python train.py --num_hidden_layers=10 --hidden_size=768 --num_attention_heads=18 --num_key_value_heads=18 --head_dim=64 --intermediate_size=1024 --vocab_size=16384 --hidden_act="swiglu" --norm="layernorm" --norm_place="pre" --norm_eps=1e-06 --positions="learned" --qk_norm=false --attn_scale=0.125 --bias="all" --tie_word_embeddings=true --parallel_block=false --init="normal" --init_std_qkv=0.0129 --init_std_o=0.00236 --init_std_up=0.0129 --init_std_down=0.0025 --optimizer="muon_variant" --learning_rate=0.0014 --beta1=0.93 --weight_decay=0.07 --lr_head=0.00672 --max_grad_norm=1.0 --warmup_steps=200 --schedule="wsd" --decay_fraction=0.841 --decay_shape="linear" --final_lr_fraction=0.0 --batch_tokens=131072 --max_seq_len=1024 --doc_mask=true --z_loss=1e-05 --train_tokens=972300000 --max_steps=7419 --dataset="wikipedia_en"
MLP neurons of a small language model. Each row is named by its layer, matrix (down: output weights) and neuron, and shows model dimensions 112-175. Each number is 128 + 24 x the weight over its row's rms, rounded and kept within 0 to 255. A neuron's up and down rows have the sign that makes its largest values positive.
Before each neuron's rows, "raises" lists the tokens whose logits its output raises most directly, leaving later layers aside.

raises: "wards", "ori", "mer", "g.", "way"
L5.down1012 [122 126 124 151 122 159 114  85 144 121 126 146 113 127 160 154 105 124 170 166 135  88 130 131 165 138 131 149  60 131 120  95 125 138 146  84 111 145 144 129 119 115 123 136 140 141 109 163 136 119 139  99 144 103 120 182 140  91  87 122 117 143 126 110]

raises: "alt", "ted", "sc", "ting", "oon"
L5.down534 [146 106 122 122 141 151 109 142 137 152  88 163 125  96 122 182 154 125  97 186  88 121 102 139 161  97 143 114 126 128 129 101 150 138  94 198 124 106  93 151 133 157 103 131 133 140 143 120 117 127 133 131 152 164 132 124 106 162 140 130 125 174 131 161]

raises: "ational", "ations", "ations,", "ah,", "hev"
L3.down88 [130 130 139 118 120 135 141 106 128 134 119 124 109 117 121 138 177  86 160  96 157 131 170 119 104 134 127 141  68 102 107 134  90 118 124  88 132 124 159 105 148 120 101 132 129 141 102 154 170 100 127 109  83 124 177  90 156 134 113 153 112 100  84 121]

raises: "er's", "erb", "ers", "ova", "ered"
L2.down181 [112 119 130 113 134  91 126 124 130 124 149 147 143 134 124  94  98 108 126 155 118 135 115 106 115 129 149 117 148 118 141 116 135 127 105 148 105 124 113 194 116 131 139 122 105 146 152 142 116 178 152 168 158 137 156 129 134 131 145  94 172 132 152 151]

raises: " physician", " professor", " teacher", "ician", " who"
L5.down123 [110 107 166 135  96 110 135 124 123 154 109 109 137 112 126 111 122 131 112 141 154 167  87 146 156 146 106 118  50 141 131 192 118  75  57 126 121 123 121 150 120 111 159 134 145 178 160 138 156 117 111 117 105 164 112 141 117 165 109  84 136 137 130 129]

raises: ",", ".", "aut", "ye", "umb"
L2.down451 [131 160  76 118 133 134  85  87 158 143 150 128 140 138 133 137 109  92 129 125 163 157 138 107 104 101 138 100 139 118 143 172 125 159 118  83 162 157 107 129  88 128  96 143 115  74 122 140 149 152 122 140 111 137 149 120 139 132 142 134 124 117 119 132]

raises: " order", "aug", "tegr", " total", "iti"
L2.down349 [127 132 137 121  89 157 136 112 138 106 153 130 109 186 124 137 128 101 128  79  92  76 128 135 158 117 124  85  66 102  89 158 159 126 134  91 136  96  99 121  90 114 149 131 142 165  93 122 143 104  93 118 144  89 106 126 111 109 115 137 150  97 149 150]

raises: "ense", "ens", "ensus", "ault", "oles"
L2.down232 [130 139 110 117 123 133 151 172 125 128 140 126 128 108 131 166 167 149 112 132 109 127  84  89  98 135 143 161 123 113 133 142 122  80 144 193 140 157 121 181 122  87 131 112 109 115 110  83 137 115 165 103 173 131 140 118 145 142 147 115 135 170 124 101]

raises: "ring", "idd", "erv", "r.", "ret"
L3.down169 [146 112  96 123  97 117 136 140  90  95 117 123 108 124 145 159  80 116 153  80 172  97 114  96 127 134  74 130  80 123 124 127 148 131 166 146 147 128  78 122 140 125 129 145  78 131 118 156  74 145 153 111 132 107 149 148  94 115  82 144 130 113 154 107]

raises: "ly,", "ly.", "ately", "ly", "ately,"
L5.down788 [131 105  63 132 177 126 116  90 114 130 155  88 154 131 106 130 121 125 129 135 135 141 123 154  93 148 107 153  91 157 144 103 140 151 144 164 115 151 124 119 104 135 147 144 151 103 106 113 109 125 180 192 117 120 142 192  72 124 107 102 107 171 130 109]

raises: "ce", "ly", "line", "ward", " display"
L2.down730 [133 140 170 116 103 105 144 101 138 129 103 107  97 105  99 144 122 147 117 117 144 124 134 152 126 142  89  95  82 119 112 153 142 108 116 135 148 102 147 144  87  92 128 123 112 103  97 116 130 147 107 177 180 113 138 141 144  55 115 130 163 125 125 107]

raises: " they", " well.", "ide", " it", "cent"
L3.down759 [126 161 136 124 164 143 125 125  96  95 162 104 108 114 169 116 125 148 107 128 135 136 119 113 111  95 141 129 118 177 136 163 124  94 136 155 135 138  91 133 175 147 139 105 138 106 109 111 138 109 115 191 164 134 122 136 101 118 109 122 129 113 136 131]

raises: "ta", "rest", "ting", "ty", "ten"
L2.down165 [141 149 139  89 150 105 135 122 136  67 155 122 144 142 162 151 118 118 146 134 131 144 140 133 118 134 139 120 166 161 131 136 121  99 152 145  92 141 136  90  96 114 119 136 122  88 135 122 142 131 102 156 126 128 131 117 110 104 133 132 137 146 148 126]

raises: "ert", "ious", "rew", "III", "erv"
L3.down322 [ 66 182 119 137 119 108 153 102 130 116 106 167 103 125 138 142 145 127 122 103 108 117  76 139 138  87 125 106 106 137 164 140 156 124 142 107 119 135 107 151 119  94 137 109 122 110 121 125 118 129 144 119 167 139 152 127 120 123  84 104 113 152 151 124]

raises: "vens", "agar", "atch", "ells", "aving"
L2.down736 [125 170 137 139 102  88 112 150 102 116 109 129 144 147 136 153 157 124 160 113 156 119 149  93 161 143  65  98  39 140  77 115 132 118 112 128 188 105 114 137 160 133 154 156  97  98 100  97 117 152 133 135 136 107 122 123 124 142 141 162 142 143 100 143]

raises: "illa", "less", "g.", "ing", "g"
L5.down519 [124 139 130 127  91 152 120 175 144 127 108 128 127 159 162 117 139 128 161 106  80 145 143 141 141 123 151 137 146  85  73 122 132 143 216 140 125 111 170 131 148 149  71 125 146 103 117 134 115  87 179 144 130 123 126  98 121 113 153 127  96 151 108  97]

raises: " 20,", " 24,", " 26,", " 25,", " 21,"
L5.down786 [126 153 139 166 150  91 135 149 166 100 181 140 131 135 122 117 181 124  94 118 114 145 130 121 153 108  93 132  93 114 161 171 129 140 128  79 143  85 163 138 131 144 154 102 119 115 104 109 154 110 116 151 118 129 130 149 130  96 156 122 127 146 158 137]

raises: "ga", "vey", " artist", "co", "gr"
L2.down1000 [136 135 129 183 109 139 121 147 147  51 159 132 110 140 147 153 100 151 133 122 127 140 105 115 147 165  96 153 126 125  86 111 133 120 145 172 139 137 146 137 108  68 127  98  99 100 109 157 120 132 111 145 159 136 121 129 145 154 145 136 145 135  86 100]

raises: "ivals", " affiliated", " counter", " source", " opponent"
L5.down501 [114 114 144 147 137 102 120 135 103 185 143 159 127 121 108 140 116 152 107 104 127 149 126 157 131 152 110 122 109 109 114 112 129 116 118 103 101 147 125 174 175 103 133 135 173 136 167 147 147 135 131 117 138 128 126  92 120  89 124 115 137 142 138  99]

raises: "ly,", "ly", "ly.", "ately,", "ately"
L5.down340 [115 144  58 117 133 110 111 113  66  89 151 128 115 150 142 103 164 121 109 161 132 122 140 128 108 138 138 113 142 160 189 122 155 150 162 133 181 156 107 130 138 122 129 175 119 112 114 119 134 129 111 148 146 177 138  98 105 164 133  94 136 118 161 170]

raises: " include", " are", " were", "hip", " are:"
L5.down994 [159 112  70 158 122 134 151 163 130 139 127 147  99 146 179  93 148 144 162 109 133 140 151 154 107 100 190 124 118 110 133 131 106 152  77 125 138 131  99 145 126 146 108 137 159 103 132 135 120 109 102 135 130 155  92 141 154 145 103 106 145 172 133 214]

raises: " med", " media", " editor", " relay", " Daily"
L5.down217 [147 118 118  55 123 120 133 129 103 129 118 131 119 118 117 119 145 119 118 107 136  67  99 137 137 106 101 189  46 127 115 108 178 124 115 135 128 132 146 112 107 153 146 149 180 156 136 165 126 119 105 135 118 141  74 179 162 162 147 140 148  97 144 119]

raises: " two", " three", " matter", "n,", " four"
L5.down732 [ 69 132 132 121 135 174 147 168 129 156 154 121 142 172 128 101 125  85 147 114 128 100 131 150 144 139 125 164  66 151 182 126 136 149  90 121  80 118 103 129 112 109 168 120 153  88  88 148 130 139 149 111  98 113 162 144 134 135 115 134 111 156 158 123]

raises: " Islamic", " Muhammad", " Abd", " bin", " Ahmed"
L5.down773 [162 127  98 176 133  99  90 111 130  87 119 124 130 109 145 105 124 129 135 135 117 149 124 117 105 134 119 131 133  44 112 132 120  96 137 119 122 147 131 138 171 129 101 155 147 174 163 138 137  71 157 151  89 117  96 143 135 174 102 150 165 127 171 135]

raises: "ury", "ū", "uk", "une", " Lic"
L2.down528 [ 90 168 114 106 128 159 107  87 152 103 145  94 145  86 103 148 111 144 141  69 132  99 134  93 109 163  48 132  92 129 144 120 144 102 157 167 165 130 133 126 125 132 142 113 130 136  93  84 141 143 101 152 125 113 147 122 124 143 141 139 116 148 117 125]

raises: " charge", " Chief", " leadership", " manag", " as"
L5.down564 [121 134 149 160 113 143 134 184 152 107 124 147 107  97 115 169 123 110 123 160  97  67 145 134 162 105 154 125  40 122 117 135 157 138 106 109 126 151 159 138 146 170 114 152 128 110 122 119 102 140 116 160 113  82  80 143  85 165 144 142 153 143 151 100]

raises: "ce", "gen", "ception", " Total:", "cent"
L3.down684 [111  94 133 157 129 147 168  89 167 145 118 133 109 108 163 150 140 154  99 104 146 171 149  93 134 110 154 129 149 103 120 128 114 125 131 166 137 112 122 139  99 128 151 127  99 163 129 130 141 116 166 139  98 101 158 124 103 134 100 155 178 155  70 145]

raises: "ha", "os", "he", "venue", "os."
L3.down437 [127  97 124 146 145 144 157  74 107 120 130 152 138 145 142 122 118  68 123 162 160 139 138 126 124 172 160 133 123 105 148  85 147 110 142 126 122 112 139 108 156  87 101 112 147 150 139 129 109  88 148 128 136 116 104 126 133 161 160 100 149 100 124 113]

raises: "lav", "hip", "kin", "ini", "is"
L3.down508 [121  99 108 133 125 179  98 106 144 123 133 131 114 145 119 113 125 137 152 160 147 144 108  93  98 100 137  98 212 119 156 169 133 158 142 154 168 124 139 128 149  76 122 140 109 140 127 148 179 112 171 139 116 124 118 100  81 118 142 148 125 108  88  49]

raises: " they", " it", " he", " she", " there"
L5.down57 [143  92 135 114 167 135 122 140 115  69 141 142 118 104 162 137 103 112 164 137 122 162 122 115  89 121 134 148 152 168 132 122  96 121 138  93 137 129 107 103 116 169 144 139 134 143 149 129 182 162 103 129 124 125 136 105 136 136 144 121 131  87 111 178]

raises: "sp", "burn", "est", "borough", "change"
L3.down723 [114 130 118 127 168  93 121 103 140 132 105 109 106 132 140 150  83 111 119 135 170 165 123 151 140 123 117 146 120 145 100  86 134 147 113 125  98 147 139 119 135 133 129 148 117 148 114 153 114  92  69 108  86  97 154 122 128 125 127  82 109 150 110 129]

raises: "n", "n,", "os", "us", ","
L2.down711 [ 94 141 106  80  79 107 106 148 177 127 144 186 135 125 146 175  93 148 155 120 125 141 136 148 150 155 117 148  86  77 103 161 112 111  93  96 144 141 104 156 154 129  94 123 120 114  99 112 154  98  96 117 119 118 101 139 104 114 165 141 120 122 203 148]

raises: "v", "iev", "zh", "zy", "AZ"
L5.down171 [135 134  60 168 152 121 113 127 149 106 132 149 123 153 112 104 114 117 129 125 127 123 123 148 145 146 136 162  94 123 131 124 119 120 138 144 138 121 131 111 139 162 111 154 176 136 136 154 136  87 128 105 112 129 131 126 109 130 104 113 133  87 160 137]